config = dict(
    num_key_value_heads=6,
    intermediate_size=1024,
    norm_place='pre',
    norm_eps=1e-05,
    positions='learned',
    tie_word_embeddings=True,
    init_std_up=0.0312,
    init_std_down=0.00553,
    learning_rate=0.00488,
    lr_mult_o=2.0,
    beta1=0.93,
    schedule='wsd',
    decay_fraction=0.892,
    train_tokens=389900000,
    dataset='wikipedia_en',
)
MLP neurons of a small language model. Each row is named by its layer, matrix (up: input weights) and neuron, and shows model dimensions 32-127. Each number is 500 + 25 x the weight over its row's rms, rounded and kept within 0 to 999. Numbers have three digits each.
After each neuron's rows, "fires after" lists the tokens most often just before its 100 highest values on Wikipedia text that the model never trained on. A number after a token or word is its count.

L4.up209:451458494488494514456454509510508523491537489479520487473521527489516484476486516485499485493496511543484476532506487535489503480527480527480460483518484513546522492505541524508531474519516504534492543495507493459557497456509505481517508540482493506497506495488502497504502487509488481528
fires after: "\n" 31, "ollow" 8, "F" 6, "|---|---|---|---" 5

L6.up992:492506533452544487463503475506523542513482517472544508486509522538509499485518494497495502507489506478468519490474481455484490455470476541500524482502527531579497522485457488503496515469523479489493521527499493485532480521518510444504520527504456510512492503506496493498467477509513519532
fires after: "| " 37, "|" 14, "+" 5, "in " 5, "On " 5

L7.up887:479492482527503540484508467518507526544467481481520496506448546476497413494531509495526526493497495493453459492474494508532512442481523524510495485509488479543511475498530488497538480518515468486470516531498472501446524498515538461476531515506461491505494529469498474441486479527513503477
fires after: "| " 42, "; " 7, "5" 5, "4" 4, "16 " 4

L11.up583:526525503479462502545530479497492529487500505509498479497507489546523487481464478466511536536522492423478522493502513538489501465520504499478434545494497531510521528532505480504500524498457484535512533475490538526512525507453507477504504510537519495537543511477467509513553496487469504456
fires after: "B" 20, "l" 7, "b" 7, "L" 6, "St" 6, "Mar" 5

L3.up36:481450479477475503475528489478455515451452492526469482491530538513516484490512493465515454485474484472515480495487528542463480538490501525521516521480497481520533517550502528502504506507528506525533482491478481499532481442485536457471514483542492520535528507502518519544528529496538475538
fires after: ", " 54, "s" 4

L5.up235:477502484467497497497515483447521499498456569502497528525461515529517495545487504502480533525443459489485528473537528494483505509468503515510552499492538503480496509508495491537486493481483513467533475496497484482475493510489469496509526536502493514521510490500472483487545491495494484511
fires after: "| " 41, "Candidate " 11, " " 10, "Party " 4

L9.up994:555508520480474551486506487486455504524498510478519528500507520446541507505470480521486492516529469515460481502508475484524502481513503527493478491549498449470537511469515477558458490504492502520454513505530537458485528523518517531509454544530532526465441536503509487532511469491494520526
fires after: "| " 45, "A " 7, "F " 6, "±" 6

L9.up29:467496509465462515490513509535544509492496494494504503476483534448507440519479539492535506517535469474528455530512535517476490539519521512488492515513479446495531475487458525524509497489465500497513524521463526529516526480503468517481523534507505492525484518505467488497454486478532506457
fires after: "A" 13, "C" 10, "I" 9, "B" 8, "U" 7, "R" 7

L11.up953:502487487489503478507494544478542471502518503505493520489530474503492508495480488493462515484488495508508448543495513507546513498533520446494507469507473508550519470504463509494481484514472532523550499490495515512474476517476536495501485493488491471511480484502517486493494526530483496487
fires after: "B" 30, "U" 15, "b" 12, "the " 9, "C" 5, "M" 4

L6.up700:496485493498517518486490469543526512544492494498521554472483496509488536506542549520509501490475495513469510540533495477471498505440487526504471473481551503506502484577530529480460488497518494474455497493487467466506479500462518504516481536519492496531483503511545465504508520555423493549
fires after: "T" 13, "tw" 11, "," 7, "number " 7, "num" 7, "t" 6

L6.up211:462489515523487505537458482504494485513487519528518527530508506496487487556499479497463517524499519505467523529506554470505521490493552473501514495486521504472491477492481535526450488510498485496537500458445465538493466468515533532504494482506457517481444477469492513525519491543460530481
fires after: "% " 18, "Votes " 14, " " 13, "Party " 9

L4.up368:504442465484474518516508508474511557484501488495491467527448485578493510483472471521504478514532488469502482523443501469475496487521521530507499494465506487487481505512506512453495531495545479508518497530501501505513524498473508521482497490505489523489522511501454493529490472485476502468
fires after: "| " 42, "G" 15, "(" 7, "born " 5

L4.up950:483505481473528544488487487530498513505510523499509487503527506548540499544514514507500502525493535494535486502514556496497551443546508522532494501528493506492465503461506548499496506467484477519513551505522531476485494504525507477478499481463503461521463441495519511495499538512466464498
fires after: "the " 43, "The " 13, "first " 5, ", " 4

L9.up543:529503471543540499533508524490518500504512513462523473496519468522496503497496499488504486502486519444554471540474506459542522521482475553532495511545484526526483494495456530531487473534493477443495508487521536500473480532501496487526492519512478508496496484450473480473510471511512463495
fires after: "b" 17, "st" 13, "t" 12, "f" 7, "At" 5, "d" 4

L4.up526:484476513504478503485570512465507489545484557536497499486529492528528514496489515476516495464489540502522510547460508506509489470524491483473491473509496500512545477511460509521504567479450498494512526483450500492528480496500500504562483458527488525525508518468448513441511517521538458499
fires after: "the " 24, "St" 18, "F" 9, "J" 4

L6.up803:480533498466504462529504476463530459515552540533498539447545513498555506498533498485557484464503521487466498506478498541518526545488480519516510523521510514485494512496488526526518465453492507491478481505488471473463501475490508455505450509548478500519507498446455452523534487495533496481
fires after: "University " 19, "O" 15, "U" 7, "y " 6, "D" 6, "Battle " 4

L2.up659:492493493493524478507543440486476529507469467530534503508495495516531498525492487510485479490489498515505483481500476540531487468516486513527568477483504516462489512473513500489497516512500521469554504501444504514513496506539499502461501481487468502470520445550557472500499511511559504439
fires after: "\n\n" 41, "==" 11

L4.up807:517471515492540525470522486535468490515486492515514504504496530472480491505484512464472470490529473537487479474503515530482504477521489526506436476507504486541525519486540462469522536543512514522488518464498544488515469436520515533476489518491539514501525504448514512520515495538509488491
fires after: "| " 29, "Writ" 8, "Care" 8, ", " 8, "Sour" 5

L3.up167:489499518462494442474489477501504521471462490464517490523554495473443504506506487501451512479538529495458513515534498503511506505472481492527531522475437443558546526480515460550494453511540479513520539495493556455503513517521534514496471466514524558538534503490528534503535487526520509472
fires after: "|" 28, ")" 11, ";" 7, "- " 5

L4.up317:528478520481475529484515503520488500514515508480462451494517467507479515504473476476490458454522490500523464518476470492486451460531560506547486512486556460452551489495493491502471489507525518498466512519513517503527522527451465529464491496475492497508456488523490498523493519507503482537
fires after: "| " 38, "(" 25, "Play" 4

L11.up66:515471483511505486531497484463516495479552492505533479494463541515460507494535494483471445485458480497493508501470467506522483491481465526513500451561478517556462500492511535501515494520531468441512526521487489513470508465505524531544499512539532509467502507516499510538510489481511495489
fires after: "A" 27, "the " 16, "G" 11, "S" 4, "P" 4

L3.up185:478474514473510460487452478478507494481515518484513490500469490495482486530480523510473480487527525493485522507531548512496499489513511471484512509493454489533467473500485477511479485491501462521538511542505543529522481483485506504493462516475542514483518482505515539528561562519523542455
fires after: "|" 48, ")" 5, "." 5, "| " 4

L6.up409:503489489458567481473480513505488533471471498512480496472493493500520452467522497515484510519531531459498509521503525481510459433533498476539506481471469510489475478476513506522484501517508510430514521524488458501521450517500495484469446511512480525484494492481482537505526495514500474468
fires after: "H" 16, "K" 9, "Mc" 9, "J" 8, "G" 8, "S" 6

L9.up268:488483472505489500484512486540522530516524503517493496465513480531509455502519523499534511504549524489484488533496533536487502487485510485466503484549521480513544502491499524499485531533480499463499501496467540503538456445498506579461476545477511531479512487493459503506500492490506511476
fires after: "N" 29, "C" 10, "R" 9, "M" 7, "F" 7, "D" 7

L4.up648:482476481480491496529536461499521545480512489500502534476460461482487514486510492473506492476480514494488503521552498511461511538542541558541473540473514468485508509527449540498482485454514502521536507486457502498503478485512470544509485481501533529468559465557527508516552537558532501502
fires after: "\n" 60, ", " 10, "Not" 4, "pec" 4

L6.up794:502513497537456529542527502488470459522473498495539518488505512480485491522472480559515496502518528465466494524519486493487507497499483500472446503523479531472505534516499518494514543514495482512477509505465488518497487462557506508485542485517506488546544460507476521466506519513493499535
fires after: "B" 19, "C" 11, "Ver" 10, "b" 8, "ou" 4

L6.up34:483504509502517498504498491500508459521458479444468523503488520534524514505558471504532478504510502482493503500497447495515479504514465508533528483526508501493496502551555490460474448508507506479488460468483550492473513487481481523505461492489494504484529493508491513531497496542525519536
fires after: "\n" 35, "\n\n" 9, "tit" 6, "spec" 5, "No" 4

L4.up10:429478515525499503518491504500546494529540503477492480465512528516528478472529488506492505468486471453534461496507515502533486523531467531525468525543498470482503541492478457483484510517509496513536495468518518503497487506481475533495449506509498547509498500518457522514491469511528498510
fires after: "\n" 34, "\n\n" 11, "named " 6, "Spec" 5, "us" 4

L4.up476:486474502469485493478550482507496470488494499503527484498516500490497494478456472490535503487477505493525504536525512495517497490523502536506421512493475445514526487499487490490524469488501535484467484515549478499528508499505489514528526514499541540486524497492415519528530512537477497476
fires after: "\n" 33, "\n\n" 6, "In" 5, "E" 4, "in" 4

L11.up452:517498540478546517466544500480535493524529529504467476538496504492518516506465496516480514558501471554470504514498536491520490506478493455537522460448491519488470499488498517497519496487503497486496453483529508472469475478474535505486538497503470552465509485502512520503524519512503459466
fires after: "| " 36, "Candidate " 8, "Team " 4, " " 4

L3.up204:501474508482513485527482511509510490496444507516487563518501534470489533466479516529483490513491528502524519542530510535512538513502502505510521476448516501506523482502510520506470516493516508510525482493472506491538500499495532478455498485504495509535517471481541524521526492519556510488
fires after: "| " 39, ", " 14, "{" 8, "±" 5

L3.up416:464477509485496511555505520455480448448505502522521513508478509499437543526458500507544509523472524495511458526476500484478495486538496521517504517541500480528535489512503477496495518479468494490498547533461499513556490476472513437514524538568541488512491482516512520515442492517514500525
fires after: "St" 20, "S" 18, "C" 8, "Dr" 6, "A" 5, "r" 5

L4.up506:479483498507506468483526520507512526475522510509481506472475497487497488478456483469522474472529506530501473531508448502519463521495524539538487491496534471500497496523492494492513473503507541552493475506476488521538474459512514485512503457472520547440506462536438534554468566522477472501
fires after: "\n" 45, "\n\n" 14, "==" 6, "| " 6

L2.up390:523468488445493503483549498507478497494488524504512508571492508475496527514469542490479521518527489533457468469472488509486504458543539511518501498493443478472542463497486510467509486489519497496515538514503473486471475477479427458462502501484547502531492474471506535493508478509514524504
fires after: "- " 26, "(" 15, "| " 12, "°" 8, ", " 4, "); " 4

L9.up399:507509476470484491494517497468484534493514489480468494501514500490477514554534505452482488462473517510498485473516500548509477491461508526506503493493503529510517500512506495487503511525544443503482494517507482528514505518500490508500514503462526507500539496475586490541496494509487479500
fires after: "to " 51, "can " 5, "would " 5

L9.up788:550474543486531489514474533480495557488535492514525487485532549489519478508482515530487525492490540492495472498512512486502508523457472503513501506496489536495496534480474526474502486485474481530491496513494486497486499503496443495523498538562505518448506466442514480519470494490483504488
fires after: "Al" 32, "Ab" 7, "J" 4, "ab" 4, "$" 4

L9.up1023:493490501510514537489520567533498481474482522569464523504509542498491488523529559506515500535504458471485491512479522498488508552488479515452514517524513466472521540533495505451510529501501502514487464536501531543525452502508539495487508492504501508481514484508526516512507501498463502503
fires after: "ph" 31, "Ph" 13, "Squ" 7

L7.up465:537424501499527484525487519494548492519506524454503538539561471531539472477461450503517468504512558503490490505496490479494525478486503505498507543456468528520521507476483502536505527459464498524485549487506521467452499457494475502526503495500515464521523499497521488491489469474479491480
fires after: "H" 16, "2" 16, "on " 9, "3" 7, "h" 6

L6.up110:468471511502505478455498519482532551460492489475543495509526475496474478521505518511436502465483511491520477519513487532522468496528540513505504506478488550507536479504526515512484501510548520497522530506498538472516450523516499454528502480496491542511522535535501446458486511473518539516
fires after: ", " 52, "e" 6, "(" 5, "that " 5, ": " 4

L6.up80:462530485444542476545486493540513488473526526555475511549535507462548505467505539514527502531504460523498506512496513501503466518472491469518520516556544511487514518539497492515500470485477519515438456472506547561466517513512514490492536480529515514506516473489502506493525486528449493496
fires after: "ph" 18, "Ph" 11, "Squ" 9, "78" 6, "ot" 5, "o" 4

L6.up231:477504513533514505523518526493484490476470471482498503504494527534489484487507529476546488459500504430504526486521514544495476506533566529494508456492563452505478475476509524504518490517502506535473499466486513459548515501488483514505492521435483489521550500482509470485511444513472441525
fires after: "Con" 17, "ex" 17, "con" 10, "dem" 5, "Ex" 4

L6.up70:469505498508485510470528496513452506511551511435459522495539505500515497471505488504493471451508502459477520544460484496500502480477477497500485500543498542496491534519483521485510526501492483495526459478455539517522513488500521437510511542517485532475497543495462508522534472497491503502
fires after: "A" 37, "Al" 10, "sub" 6, "O" 5, "As" 5

L4.up108:523481510532508501518504499470477532472498502512507507503510538501523441418557485517462508514529503415451539490470549449488520459514478473534518469488456475501503502514523514515485527496517511508529518514449490486486489469487516500525491489603486510503523525480504472458497508532513502484
fires after: "D" 18, "K" 13, "H" 9, "R" 8, "e " 6, "J" 5

L4.up729:494455519450496480512531495442487463503487505490496527498520521512494511482445532481490496530498510470514459482475526505477477542540517497547497510545489518531540519454493483519535501495467513472487516522489469515516480504530484467550548479477497495506518545498441512482495487528544491498
fires after: "S" 18, "St" 15, "C" 7, "J" 6, "A" 5, ".." 5

L4.up890:495504470525506503491467498508442554499481456487507488477500517513512488447468446516509506547459516488513453487512505505500518493444537522545507498500536517482441471506514503486468499442490540485489463545521524509524484483508498501499496479496489478522522472467491495489513483498530493504
fires after: "\n\n" 43, ". " 10, "\n" 10, "was " 6, "Year " 4

L4.up588:530525488470522484532496499513502495458503537486506523485463517502520516489528541498506475505518527466498468514461507515494534515510526483445535490518525518486498479505508497486483505435500543512523477537492499455484476461483492496550445488481545503492561485543451450476552535501524495510
fires after: "| " 29, "(" 12, "the " 11, ", " 4

L6.up247:460473482488525540477534502524553508482490504524468487508495542528523509489535514515510517498486500493501496519520526522486486458492463504507494522495505495513536514487501495525507519500535510502518517521490518481547502484488526488486471540470453499509560492536479483507499491533490546528
fires after: "R" 31, "| " 14, "P" 7, "ult " 5, "D " 5, "D" 5

L6.up760:519478532514450480496526513485472496495554490523538486486502529498505516486520490507467479496475507557490486491523556421486495458499474474483498507520482491501528522511524453509465521519485504460520509472505501481509505532457520499547476518508489546489507530481466460539525516526479504503
fires after: "M" 26, "C" 22, "T" 15, "P" 15, "Squ" 8

L4.up571:503488545478482518535491540506516497532519513511483534482487480536477520483445515557488487497488509497503525548489504530491521516519495492524505495492547552508451488468474509523486481470475483543491476497497496488461475512461497543489547519493511523541503479556517501524549531521478481545
fires after: "| " 28, "the " 17, "\n\n" 8

L9.up126:504499510514484499514509531524512491467457445502507513470470532561525539527516474481487494515505535469477497459490502489487481461477480505532509472511509511488524526522485555511531516505475451516430471469490521573520512510530517476493488509494445472467494468531471459526513476509499519500
fires after: "g" 35, "j" 8, "v" 7, "±" 4

L7.up530:514509536476497492499543508496539528488507499475509514473514466489484464488452487480505510538456494475500544524522548536477501499520534505492471467491463498480501482477484521490479537499504494572524506479517474517523506497528483548520535575506479528506505506495437530465471498532527476483
fires after: "Cr" 11, "P" 10, "p" 9, "br" 9, "vol" 8, "Cal" 7

L9.up370:491545474545498491522476522504507524486527490532495518496460484510494485515501516554555506493510505479560498502491549503545488516518489503510497493471482490542499467446503463524507440533488488512550524477520511522511523512494513515501480522521460467474466498480482472485504499483491514482
fires after: "c" 15, "b" 13, "B" 7, "t" 6, "ch" 5, "y" 5

L4.up258:507455515448465498530459506503503528481528501525483464504530480527502527501467511439518476488534432528504520522502486497492503446538491504503501482490495500464480494522513516510470485494514478501494494485487496484510479451534544523464489530449502518526532458499560519479518489492497506513
fires after: "| " 37, ", " 19, "; " 5, "(" 5

L9.up63:518512490512514496497472501513453542520475441528474524466462512533560513496504482497563500495514512449494517504470499548487476494516544515511446511562471534471493450473519465532485469546522474508504497465492529495551519485508489508496469507460490523489500517510477496492462523485464479486
fires after: "re" 25, "con" 19, "ex" 13, "Con" 6, "in" 5, "ad" 4

L5.up809:496513473437470462529499521505451487478484512502500525490484467534486503495435507483488528467508491459503503512469528530506528491455469515489535483482481497499501479476527475476494485497531515512531479531483524488512471510540499522526500509496507551516505521494544463484540496493505498489
fires after: "\n\n" 82

L5.up293:478459506466502490511544515480487515483505494526522443455462520535513509512442500494531486532471516529508466505542478488481532476500475510563475472498483506518463478508496468458473484489536479515486478526487500510526506467512473509472518549498499491518518470485504504587563486523532508492
fires after: "\n" 27, "| " 18, "\n\n" 7, "No" 6, "P" 6

L4.up859:515521487489496482540524449526540479519487517527531540474505506518506471489507508503523490487506520502499516544522515497501545482548482474501462475491462474532555498502496503475487490477461462505496519490492474527489531484492472506498455479553508530515470514520500484489501509470503487475
fires after: "U" 45, "S" 6, "H" 4, "O" 4

L11.up198:467484479508492500456524513490546482483539517477510512524506511521477457506516520482472445505523538512486498465486530506502496493502489458540500520476480449454563526511498448499494502480519484490474532481484522510492503502486462547487459475502515484496517461516518509515540508498468475516
fires after: "| " 22, "- " 14, "\n" 12, " " 7, "O " 6

L7.up92:508481482545507464462503511515522524512444471488549513491521538493498446520512551485498543467464535475505521484477512543476475465528496497501516529523528547486429499474528508499504517532503463497501473512456505527537545516456486483508495468521477490502484520487503514510507493480470554507
fires after: "| " 36, "\n" 8, "1" 7, "2" 6, "No" 6, "3" 5

L2.up607:460488520505529481501550512497493498487483503477529468485485480524499500535457498510492510465505509506463501476520494498520532507502509503452543482504493532495491476453483503529494512476462509467538453504503481528500483529513484568509496479459461488544518513509552532531501533512479502483
fires after: "\n\n" 76, "==" 4, "\n" 4

L7.up941:498490489495554490487545504525506520479503508487467474523498525497477488467518534483494496528516483480495535533468502544486504473540465511516483472502460456514501507445527509472519513469495518499481472506499509505542532488516454527531573580499511510494519535492463499507520467539464527567
fires after: "Al" 22, "P" 15, "A" 14, "Ar" 13, "Cal" 5

L9.up172:534465524516499450494495506533467476500482492499483517538487489513509484526463502497503451490499537474515503527541535517498506517503483469501491537502506557500504537441458544492509534491502496459531540519512502516478523486555508454495599514500493554484509468487464457490506507487486462491
fires after: "h" 48, "H" 20, "it" 10, "l" 4

L7.up1004:483517513508484510468467467478514492483527506480462501508519539534508541493531508490521518526538492510514438531529471493479475517494488489515512532471505508524452486544552522468480537493508512517481509484497503487512511495457492502555479488526544527563471469487503487491465468531498514537
fires after: "T" 24, "N" 12, "n" 12, "Ind" 10, "made " 6, "t" 6

L2.up667:539491544502493433522435493504504493480506510463511525467489482531489523552468512473488517515511521516487493494496509525531486490504522478457542537486510472507473502479526467544500486487480459491486477507520553492478498477528526498498447487468486523500547521490516545529548544545514497513
fires after: "." 28, "=" 23, "\n\n" 10, "|" 8, ")" 6

L5.up408:508492525498510481509498471468489509460477510488485520513499479503515527504463510521477520486484497453516533520469499498499489519500540465505502526492471454457506520502489446496473479463502495513513528479480539537460491485531523495511467482524522564551518478505544537483538493521487458459
fires after: ", " 44, "the " 5, "in " 5, "for " 4, "| " 4

L6.up947:493479489499508565515513549504489513496468548518490472478486553509478447475502484494529499518482507507505509481509530499492495453506509488526508519495502494511511477459468540449540539490517517484502479486482504497477482475519469472538492546488500525562493518481510540516460518554552496482
fires after: "| " 44, "– " 12, "—; " 7, "Jo" 6, "J" 5, "; " 5

L7.up133:473484497500518493475468485508483541525511492526466501524534507522504506518534520447513496486523519511492491492513520471501528452507517486482506490490508490489515454500535477523464473521509481533457466508490532497496495480480516518511527503493520521482524493456515450536481552461523490500
fires after: "to " 44, "and " 8, "the " 5

L3.up954:483457511480472472505494507463489502467497488439492473488470488494472486526525560479475471488518499505480514493547539494483496511493510483497536504491507529557512497469523493543507475478506483536469510508502546526513446538519505511489494520505496489523507447502474529533573509489554526466
fires after: "|" 34, "\n\n" 11, "| " 7, "- " 7, ")" 4

L9.up922:508497482500491477479491541508542473479536543506484506457554504511515513507522502478475504525502474516455480506461514525495550444503537498511529490498513510537517499536486490483504515511497492491514501474486477500498517429495476457513473485527516481465506447533483429475453504497513483470
fires after: "United " 16, ", " 14, "of " 12, "K" 9, "the " 7, "U" 7

L7.up452:494485493497485482494524492548499507466523520474510484505528508497499456505522481509484559504538537493483444537520494516496498516500481488475463479451500410535512486498493526544527549510507458442491542487457505506522510489499509528486494542529482495473491494505457506483538531463476467488
fires after: "B" 14, "A" 12, "H" 9, "C" 8, "D" 8, "O" 7

L11.up111:524493522484525481499480491512488473492481526506497486504480450505519480515498510527499527514549500502495494491487504514518508572502487492479509500558478484520462505492473506521528456482514468448568513513527443531495492466519533553490514525520468453514488490497489483483469465509478501481
fires after: "b" 38, "j" 17, "B" 9, "J" 8, "h" 8

L4.up539:491487462495464481549497535499510464437468515486478498494478525483469510494512520450527492522473525499467471520526507518488496502517470525539463519447489491467520487549492487462456518487536512507496529492482535475498488502511520517527498525490508463549554452510519499541505528518500536495
fires after: ", " 89

L4.up788:468474542481513502497488473539503539489505478517486497533514538514476508518477489498492464458529529503448468481489498508460512498468505504511466472480463496504513521465513476517486489498535506494496489508523502484508511533514487460492494561483493504477495472476519480512475474531508502495
fires after: "| " 46, "0 " 10, ", " 6, "; " 6, "{" 5

L6.up891:462478507510480510508486473505454490484505482484530478487527469511502550494504458460532456494520519462489450517463546529475491451529524489532472511536532485536518537536516520518513499496491491498472541515511533517517507496456522510487508531499479509441485460521488471532515563508525469488
fires after: "h" 13, "k" 12, "ul" 9, "g" 7, "tt" 6, "p" 6

L7.up628:499481455498493467518498466509495506509516458480519502478487530507533481520445528514483518495503485480535507508473522521532549506530500507480486478552501550463506549457499526504511507476508465481504516471481512504452486488469519462544487482544513486471502480521516494485510471501473528513
fires after: "Ar" 29, "ar" 10, "Ber" 9, "Ab" 8, "ab" 5

L9.up735:537486487517495477522457520503473506465482484511499490503518505482532455513498441489509469493527490473530520499512486474445502508520545506525475454512527519497510472514522536528510480493475500517505482476486470488536550504512477483527492513489496518509478513525464536491494479474461529548
fires after: ". " 33, ", " 8, "Th" 7, "B" 4, "Al" 4, "(" 4

L6.up587:466487535490455497486512520514529549525534530456530494510499505494475497523503504546486455442520499523494544533539495478456550475489491494454489532459530556508496499474484463497502494501530529499524547515473492494512512477490494498481531491520491520538485536423498521496525465507501525505
fires after: "| " 26, "fr" 8, "in " 6, "a " 6, "to " 4

L4.up111:471488534471492495518517509484479474462500499520478485451508516481488510524490512496541470494481536492501493507449524511492497496491553548527494463529457512501495517501493498478528522510484459481497493480529448491526489549488516502514491506522447547489559525487389485493507486511501479481
fires after: "No" 16, "St" 13, "S" 11, "C" 8, "D" 7, "J" 7

L6.up126:452530498464490519523461440489513553499505514448507462507496486504546491528531518505442508477524515498522518520514523455527498470524510481498475508514495488501538468522508536471459494543533482515531532510516510544498509522491513536507505479454533505509480505476521496470493469489511485486
fires after: "in " 18, ", " 15, "(" 10, "from " 8, "was " 4

L9.up509:487505509552535520497503456497508517508526501532519492541548508491494502493513475532490467465514488504503520494533470488490537488465450523478525523482499477499540517497493522501511511509542519526482502490522555526480506484507495473483503501496480536511507465525476492471523512457508564491
fires after: "bo" 16, "o" 15, "ph" 13, "Squ" 11, "G" 9, "f" 5

L3.up17:464499536500469535518518549478547467502464515534528533488506513481471548485495523473524486484471530471502468515520557492478492506535511493528545512532508529556514504442458443509537531481483505499505516496516466492525485499476467480514512496534472489496501501501436517493496513540520462475
fires after: "St" 17, "J" 8, "No" 7, "C" 6, "S" 6, "A" 6

L5.up331:516477531458489508457476532526513484525495508509473510540510493500520505498472494507489470501520456505501487502409528530554478496481528471471507496521533464506500523526502503489502495499489512505478513528539504476486468509476512514489525516502483506505523526514490491535525536520460500471
fires after: "| " 19, "or " 9, "; " 7, "Battle " 7, "Minister " 6, "ander " 5

L6.up838:529472506473517474520464512503500485501509496514553474454481524490508511459451442528551510521468551458488468462498532499517500500502524515522472464525492449513502499502494563498496533471504525518534524510493502512516501485511496514498512524527490537497513490529523507482498470517549513501
fires after: ". " 34, "\n\n" 14, "hel" 5, "Th" 4

L4.up538:497494513492437494465470525531507511449507469495500448468494528480518505472497485488489523495520540521528474511524512502473476490527508516461463479485506515508502519482509532503528474473496532501482471502474478505549486501484455446529503537517515494460528497497490544533541487499504484531
fires after: ". " 36, "\n\n" 18, "F" 9, "S" 5, "Th" 5, "== " 5

L7.up371:475494480511509517516501486560496539484471501463512511512512455525509475512530493506537518503482508465472518528508498481490489470572522523476457513527495508483512520509518521486472445503477482510546463498504536507513508497512496517477533482504485533542543516469460485484487460497508477539
fires after: "Con" 24, "con" 12, "en" 9, "Ver" 7, "mon" 5, "of " 4

L9.up276:521500481489513500462481460473476508559504501533524458528496479486521494511505471499471451507490531483498524497551499521527480497467471473503506462526461498554482538493471508494486493501500442528510501489517489494490506502518482459538516514486494537502472482501512500480503497486513523541
fires after: "the " 17, "The " 8, "s" 7, "su" 7, "ne" 7, "S" 7

L6.up301:541491526534499479478549486475469509501498482475492499486489477542500503520486472525503479517476473506510529511463472501494504514494519499537535515514478526528487500510536415505494539488572493545490522490510537524537502501477460487491488513522530498514495491481519545503501503521513491460
fires after: "|" 22, "." 14, ", " 10, "to " 9, "of " 9, "in " 8

L9.up529:500515505481518481476514521472522506454535498497495462462533527515534474467488477496489494490480519508538509510486504525496514562499496513470538491534494512523489513454528487531467505487477499512447504512465526484475471532517490503489467514465525531482519467526502519506523477526510557538
fires after: "p" 28, "f" 20, "ph" 4, "mp" 4

L2.up508:447514504504494507483471496547462501509507537529498498456507519520480523521544528479470499492498464517513491584481512497501483463532486497510494508526470464474499481508534532565482543541505512521493555499490508495489489499507513461508506505511469516493515520482497536554483493525518478470
fires after: ". " 55, "\n\n" 28, "\n" 7

L9.up419:473509496477471490536511472506506570478472526534512520517541486505483490492518490486479499498531522523466507478486524518462525493503467504536501510530511462523552520489511547502561485502521509544477507493512507488493462495521525474506484495564482536462507455516465492485507476477503507479
fires after: "g" 13, "h" 12, "j" 11, "-" 11, "/" 7, "z" 7

L2.up184:499497503507524511509497497518485540508509487513500499480536492506500462505458510483505494491538484514502490487558530497499452472482491533465436534520481501524540487460523495515539509502505481486508498538486491509537480468483448508475510501501541561483483498498468520493499464487502468529
fires after: "\n" 62, "\n\n" 9, ") " 4

L4.up67:482485507487458528457472502555469515480499504528501508521490519471475463476534486506472507548467480512474503494493516539467491457502543518468468495487539485561495504506515511541484527467508515520480545502463464462511482490474472502489485528521520467485492520537469517514480500500519459506
fires after: "| " 18, "R" 12, "S" 7, "Wh" 6, "Th" 6, "I" 5

L9.up229:505517495500538486551537505489482509480534464483538500478490497515502479460483466520508543488470499479529534515481486452499513494513517494511503498490487531523534470509500506508479490497454533487560498519487561544514490494530478545536474487519514475465561469465471494520508488496503471472
fires after: "b" 18, "ou" 9, "Mar" 8, "ir" 7, "B" 7, "un" 6

L9.up632:480492491478521518508481514526503514510491500549495444508538522558487524550508484516500489471503498511515464486516490438491493517509465492465476492453491564515521556542480493480497508492520532528478474490462563503475543492417513516534473524517520511490518496510462490464489518508515490463
fires after: "en" 14, "t" 13, "En" 13, "T" 12

L7.up195:516483518464470522462497506489502479540465473546529470493450505543524490448508542485527494516493515505489487518488505514481512532507543501497494507502497475466513474532478491504545501509517477515515503513491483466508524446513463487486472512526508525491514497507480487486524516483490506519
fires after: "." 25, "| " 17, "\n" 13, "G" 6, "6" 6, "–" 6

L4.up868:481479481459486502522505499500474441459490484495443519472534473511501530554504507493463486478507524539517505554528471479509484485554547517547464473540467524527517518507476490485485493518493536492487541471414501518544528493537500410521515487533549474462527499458495505494508498495497534486
fires after: "U" 18, "However" 17, "S" 13, ", " 13, ". " 9, "Al" 6

L2.up104:440474500539474449504500528533504514528509516472511519467489492483505475560488486487502479509563446465504496482517485489484511479502485539513524475512514496502557507483523531492466511549496492526472510505485492488515472492494480502531493472465465533481452478491461497578509529523510473500
fires after: "/ " 23, "\n" 21, "pr" 5, "of " 5, "- " 4